{
  "activation": "gelu",
  "norm": "layernorm",
  "tie_embeddings": true,
  "parallel_block": false,
  "warmup_steps": 200,
  "decay_shape": "pow",
  "seq_len": 128,
  "steps": 13941,
  "dataset": "wikipedia_en"
}
MLP neurons of a small language model. Each row is named by its layer, matrix (up: input weights) and neuron, and shows model dimensions 32-127. Each number is 500 + 50 x the weight over its row's rms, rounded and kept within 0 to 999. Numbers have three digits each.
Before each neuron's rows, "fires after" lists the tokens most often just before its 100 highest values on Wikipedia text that the model never trained on. A number after a token or word is its count.

fires after: "mi" 17, " University" 11, "il" 9, "ri" 7, "d" 6, "li" 5
L3.up96:491456487435491531425547455479563421504536489474518436466607518480612505482602562444434552437587548502425478414474468582451454434511461463625382453548471473573540503559543543615497481461478453474454458479488573544522542537529540483520496552475494447522524386489490549449488464428458547449

fires after: "u" 11, "d" 10, "ic" 10, "di" 9, "о" 8, "|" 6
L2.up32:603510482466507546433461388470427511417476502555560485518447534377396480506507520500578443483479492531463432462434470510465407452537490531500505560415534424494504520568511472592521547493477572588579528531561414548493533458471551464579516530568479537583522443564503576473540545532522502433

fires after: " E" 35, " f" 10, "e" 7, "E" 7, " ch" 4, " Hu" 4
L5.up32:403508451443539529540469478423469542550543509498514386463554553454515524447550560435548532385547477473452498465405453523436448576460494469526472472470566505549421591548414594478497483522418556470505528404505596530518478403451513447502532528444430515519431493525485587519451548479479515475

fires after: " O" 23, " Bo" 10, " su" 9, " Pe" 9, " co" 8, " Ro" 8
L2.up169:468499476507538520522493400467531443468490528506468552568431504533408425433486535523481503481537469586465567509583486392479552491474528584492445467516525536514534503523462529434407561506476542466417480443532509486604437491511533530486529459528591515479468541537543451594490426521497624502

fires after: "li" 18, " Li" 13, "le" 8, " Com" 7, "la" 7, " For" 6
L5.up201:579517473483524497489447565500573544526403540563493492537490471541537473450481468528362583456628501445524545501532444486485469432503533497490443474475512540556433534438497458568569495606552491512576522459527505642527534456574514438458493486499515548548536541490472508517486499406546531542

fires after: "s" 20, "ch" 16, "y" 10, " Sch" 8, " St" 8, " Th" 7
L5.up40:461490514443446540495567503494469539408558506499515475477581523541549481531436601499506462510439498544437662478442501524480554572544490513487549501527475513421543507499568444499520467536517497500500487483553484554537457506473553526457444477440465493474549517409535433541592543535438518500

fires after: "ed" 16, "o" 13, "-" 11, "ial" 7, "ation" 6
L9.up292:561522437455481505428485442586472502543516471526522502487482438549502508518452456583534475473526499567518480514511472465478422539507501681500471521508540515467500570562553451446578511530483522509372513458484555481485459453501525435523424542495463574518470441438421513443524504499517612534

fires after: "il" 12, "ri" 12, "li" 11, "bor" 8, "gen" 5, "i" 5
L3.up390:466501505449523510519488511518501568543545459445525482475456495461597425539601495507517451447493629508508424399489563461438467465516519468536588514474500443538488510428463520517459533502554442584491514496511423448528484590469503504383533536416505413557523510432452486418414556474441557550

fires after: "p" 25, "ci" 15, " mi" 13, " h" 9
L3.up319:488446466563553595409532523497495485566420516467391448507584597484481532552459545552601478411476523482493467514515437464450573570576521461481495541411489446451484588477480512513399466488462506458484504512466503445452468579472492522533528549432481487418477540445614457531515510462433499436

fires after: "cul" 15, "re" 12, " vote" 8, "vol" 8, "emb" 8
L4.up299:531530530463451446391505489558556440537494453449468479507547428501503487476497467499396480523498493503517483517478474474485515478569543550535518487368594472552501530506393515604497470562593424549449552519475365455443450535468438465516484499514556494570532504485467514486487561554616537544

fires after: "s" 25, " P" 12, "k" 7, " |" 6, "K" 5, "y" 4
L9.up360:473509530552486670500510526458450544461479496444523530574558549464527423542520524529537471533408501464562499493420537410513598470451493464551488487532435438435480511460505456506507503529500450483516543503513467476566570452536408585448508481444368519550568497515606400561570476520492504440

fires after: "s" 20, " in" 15, "d" 8, " In" 7, "in" 4, " Be" 4
L8.up201:570431603494444501619501555447484580547520557500452562539464497540474430507516449549436469483568368424535448428537454518461441482511548420489438495439528445522491540453579554559492455442516547505518508528437577535559496548572480465480430620454537398619487516456425486477564416443482478526

fires after: " " 35, " 0" 23, " do" 11, " run" 4
L3.up267:520461488517488594446508482479445458513541511531413537517524480492474535357485512499546547532434517481487464423563533552475455573489521479497538460474496567503462531457559456530362474512580452476669507576433475540607435595545462486514503488548549517449648485500526517563465445505552512487

fires after: "H" 23, " h" 19, " H" 7, " M" 5, " Z" 5
L2.up64:403410554459516560624511499537386502510533435508489553431505469460605485533554480526617536560541508519512468507527551514477537482502534504536499471431513508455533433498507429500484457559497403547515459540442477494537437473435520518473443638419512441613459458466562406557498477440520417528

fires after: " " 44, " Pa" 13, " p" 6, "ka" 5
L4.up336:487612517545567526519424533491558489483534499559459482459454426560342555481519483574463420453556575545489450517510490367411512467577518422525532454492479526505434479522455500437519421564465570572601493485537561484464592597568472498546543547539535444467474462499515478428485559544476510431

fires after: "-" 30, "ur" 7, "age" 6, "tic" 6, "or" 4
L4.up295:514486509556512489477563466578491379413464486434615480464517490458512528529561545543385491580461514547518491482489530565518449478564484403395526546441585480534506602504484625480459497399447534459488513537458500422440478514604530505412559549557585490553469432546533513548587510466485533532

fires after: " mi" 30, " Mi" 17, " se" 10, " dis" 6
L3.up231:489529493517553457470523520467515445426486493501441527521614508452531526457457467457525570471452524424505422457543520468509486558461433519539487563531387418485461496505500643569374475582556472515547502468515505527552471488529512523422640416449527412416468491541474442497532508543420479502

fires after: " f" 21, " w" 12, " fa" 8, "hi" 5, "we" 4, "va" 4
L5.up395:502546554543475494570509407557488540509548433498527434480457562422441497442487545448476452503541477422507582523566545525575492505481497442565537496492550467514493562583561540560461540443343564531424425494580464551465394504581511474497522442456562519508545531454519438460453468465497550612

fires after: "ver" 14, " de" 12, " con" 11, " re" 9, " p" 6, " Con" 5
L2.up229:432594596465514436533482430589511443577450535533532415505503499496455444473483625515475503487502494487511493456435531479564465499514485476501515450541499581512526533470462580411498503605543542495444523483479442445561560553474487428518532542533455484500503519572577474551466476469558414554

fires after: " h" 18, " di" 12, " football" 11, " engine" 8, "H" 6, " " 5
L2.up159:474472484482444489497511632572439565460458541501544510422506568533434531523547520509561444453535464464507522508463463504433468512575467525504506453513551437469471480511400474507574524561526495441501527532458406471596424459484496483574497484587541506629474415467575529532520470459594510524

fires after: "s" 21, "p" 15, " c" 9, "per" 8, "c" 6
L3.up28:554555469571541540458567534474545489571427527485555481448496463507515463610448473466538515552464498549511488482422451507486490541574475624480576385471476575479473460546559483545520471557548460502574547501389515476526457493503504526513505491494433542523588491448558543509565451416494564500

fires after: " Sea" 12, "di" 11, " mi" 10, " Se" 9, " Mi" 7, "n" 7
L4.up81:471468511498465513450482527499470455529501454518457427531493512541554479487531551523482511487565449534532498499591434500469496512444458556558480611528454501522464585545589470527516530471492447499420506496573501465565522536603549570480594505518543557423500529511464372440454543453484544498

fires after: " O" 24, " T" 12, " G" 11, " Bo" 7, "y" 7
L2.up454:424568419464546529502493600366498372474481566603508521441522468532428436510541524534504494436477550451425501581505534530528456531420515496499406531567563481471550490498397417529506520487474486488514488441484503446557484574471505482479458477466556543524543499526505450529473469553540608450

fires after: "er" 15, " out" 10, "en" 9, " Country" 6, "y" 5, "th" 5
L8.up394:515482459545506556532488520560482442341457593423502426571486560457426534365591436530484523420492506446513497550569493571398544512428434498513477420472524487448572555541497503545461505584571425454410611497522513514524449503455506509558446516516543484397521573522485467480502518389410440485

fires after: " Ben" 13, " f" 11, "f" 10, "ff" 7, "est" 7, "F" 5
L5.up403:511487358577572497483473508547523467635531471499533498395431414445472494490483520529426606518520482497474558537585444477460445474494564473633506542480540496518470540486405538473629517440463526527485404588627416544509429565488448452494541525505492472557501519439543541468489536418528479538

fires after: "C" 23, " C" 11, "p" 7, " Ar" 7, " c" 6, " Pa" 5
L3.up441:491440433524532471486524560611590456452473550516545513580474467505527508372514481473585393447466575427466472564566469554456474482507467593481615341466516555438492483514511541566458595516454395552505561569423529476463466523406495452489516561491529568477470471482586465498521572536519421574

fires after: " re" 17, " co" 12, " con" 8, " bo" 7, " lo" 7
L3.up347:465498424501478479526552531521509509487400419474533526553512532490455404540490510470452530462479603486496509423488564557553432502538524576455489593471432548472384485535515487477483499445461504487453451519431497536396447537516451449484529446476512545440424484489457477448596581435503483459

fires after: "." 52, "s" 8
L9.up304:534393504516536535493571476510610508546502529514474471652535456556569531475561552561433598488479504529447523533431440523463517467473450415581447455468537429530514498408442444551506481431481446404484493444537474528501520559458419477480454548528560468472494482481578527616465510467494462464

fires after: " " 41, " qu" 9, " run" 7, " end" 4, "house" 4
L3.up276:499505502480524608432483506515418530510430455546536561426504430439460575455476442526450556461393531461448553456469433583532513608508609562476416503464508503566519483476505537524455582500537582401478512524469561527527465409540450481588446462551468449456566456554549481470494493455570490450

fires after: " re" 48, " Re" 12, "p" 5, "e" 5, " up" 4, "." 4
L2.up492:579462549527516477549521397561481473481439490424433538516447614564575490492535594405519448508439575438469448464459539571455531505553466613538525467596505466528451531481515495501484503418497526449426491509472491500444499591454444407477514579540472487603492378461548452543467538443509541468

fires after: "s" 39, "ri" 10, "ra" 5, "us" 4
L4.up361:464398466579516475518429464427487570532416543435526488569608528533418522552550568560540533417477503499446485534507445485492514444628538518566542492591468472492555540464616475502498516494458509440556414448480415526595520444517515521463509473489536489572517417533496545506424521495405507433

fires after: "d" 21, "k" 16, "c" 10, " T" 7, "f" 5, "t" 5
L5.up286:508477552450462584527545482511569434532538543467496476474529480520505529524455618474430483486437527504503542541509418449558495470541442420530452434466513404560554464492429542511508450424473523527566506445503518524530514597533469515497539574476596531493516530470480541407517535560530529450

fires after: " T" 30, "t" 15, "s" 12, " m" 9, "br" 7, " Sh" 5
L4.up56:447513481569479545512534503514518577474521380471465480443530503331517476448473534460418415504534593517516499536569441484501470514501494571578467499502492485506572442612531512574488539492446453466490551465532450456569449468566404535400407571589534510592519509474523540386509503549508449421

fires after: "li" 19, "W" 13, "a" 10, " po" 6, "E" 4, " Li" 4
L4.up238:397490489544553490499479509606490522546592486580566487446454444433529493487581507512500607598489576511407532470563542537480522446532500421498522556337485492437481495427419525483509519467590452578480500416508416499536496568460485403541550457469597460482511461519611475447438422477502539499

fires after: "la" 22, "le" 9, "ha" 7, "duc" 7, " La" 6, "te" 6
L4.up248:538533498596526511520488525450497497468530461525500494452488510528500507501541541473558477437486538600544562601528400428614464514523564457581457549516677495573436621433518501508495502486477484475418493514535439496417511570614524543470504479450497477492530414384558503425528457519485447521

fires after: " " 19, " re" 12, " Le" 7, " L" 6, " g" 5, " Bro" 5
L3.up437:447448429475448520500492493511614491549582553537455473452461450519525485493468509545503399458498623437578501545433405539504446529569432539396414529512557557541450579457469418507534584506472531542570546515421461530505393527425494506565505377572478446523520416480524507555521567497538521436

fires after: " =" 27, "c" 25, "mb" 4, " de" 4
L8.up353:524558474494462481527582540575551476518483507531483347564481419471538570532438538473427469500363588448464468518483412439478519456462472521521467518464416508411489441503509546463500616442447488584497511563579489459487390520591503588503544486456487466361519442549582509554455541444552527462

fires after: " O" 22, "." 11, " do" 7, " Wal" 6, "O" 5, " re" 5
L2.up228:534561458491515519500480422598486473514483493453509514545450569536493456516437475449497604518540543471461451481498484519374401447511513511441490369577390432549484566464521510575400528521528530484522545548551531399485506543507615460490392590546479457483494524515460476581546498445565503525

fires after: " de" 33, " su" 11, "hu" 6, "im" 6, "s" 6
L4.up330:482457433624522507532561601499443543542504443529423483471546429458469502489474492468525590508454406416439542507432419582506427581462445487615449415459538517548465524489512470562484486578457481491514595465569469490529491481506531498532524569451532552501584496500490473564487552520469546458

fires after: " f" 16, " T" 12, "va" 10, " La" 6, " F" 6
L8.up174:493557514470496543594491605548407522508502536474458547464529528459460470474510458539471443525508423569567490528511540504541558461554544415497508473382554525468542478528447569515554512522467432483431534546530517535517519492541497495431587516538532507466502541521532425472472467450443586449

fires after: "d" 24, " D" 13, "k" 8, "c" 6, "z" 6
L4.up456:568482499504496555483495528545457542495486518468531502545489438478535400475491526540452436485557409472524410482438541534597415447497520438487503511380512526553495416469485435542477470576493460537452460473369505470562486489451525421612453581504525480504584496481554514462485505489441413514

fires after: " S" 16, " N" 13, " R" 12, " Ar" 8, " L" 5
L2.up491:511479518401549559520536544560534442506615522547458548470544520504547506583514432500463663445505592546544525390478558529448503473426510448637482509460466507480550513550401509490484510546493486455416483483494445510549488483426527649449494529503541486443507525537434462510431469499552532486

fires after: " " 59, "C" 8, "gen" 4
L8.up166:516460482511525567500443446579464586615545490450511450509623444394567478449468360510562504494545499523506488579564486535430428506475484495563475463463561422420444489510556491482515490531447486485467502551501527445468477435439492544541568586496525546579496507383428404411537487477574418470

fires after: " I" 33, "S" 14, "al" 12, "I" 6, " Al" 5
L4.up393:458551451485541629453424538492453408497463471509535477488420439407568541445479431470503549504494528493454475462441514442487507533502493480546531540421486472504529538561562527472475461490461589465593498457431534564590535452494434474532543419498522447530501549591525501422462560480560551437

fires after: " L" 23, " Su" 11, "r" 9, " Se" 5, "end" 5, "n" 4
L3.up371:437484583471415521422479501544407387571502466471440471478523452585497439572570497536556523466496579579582520497497508537499345446459470578480462543453469572564524530529480489435511475502523431519483489498548401528535511540413533484479554353492497429464494537510489581463542516457426507444

fires after: "e" 15, "-" 11, " No" 10, " In" 8, "ed" 7
L8.up469:434475445483538423535506532457411457496439501531513492530500516449488454409523511550546435458603417483552552520479483504473535475517434420566492503400524583521556519464440533576531548414445458542540403507559573535612480613524470461554572552441505524474548394470558477529539494476478533500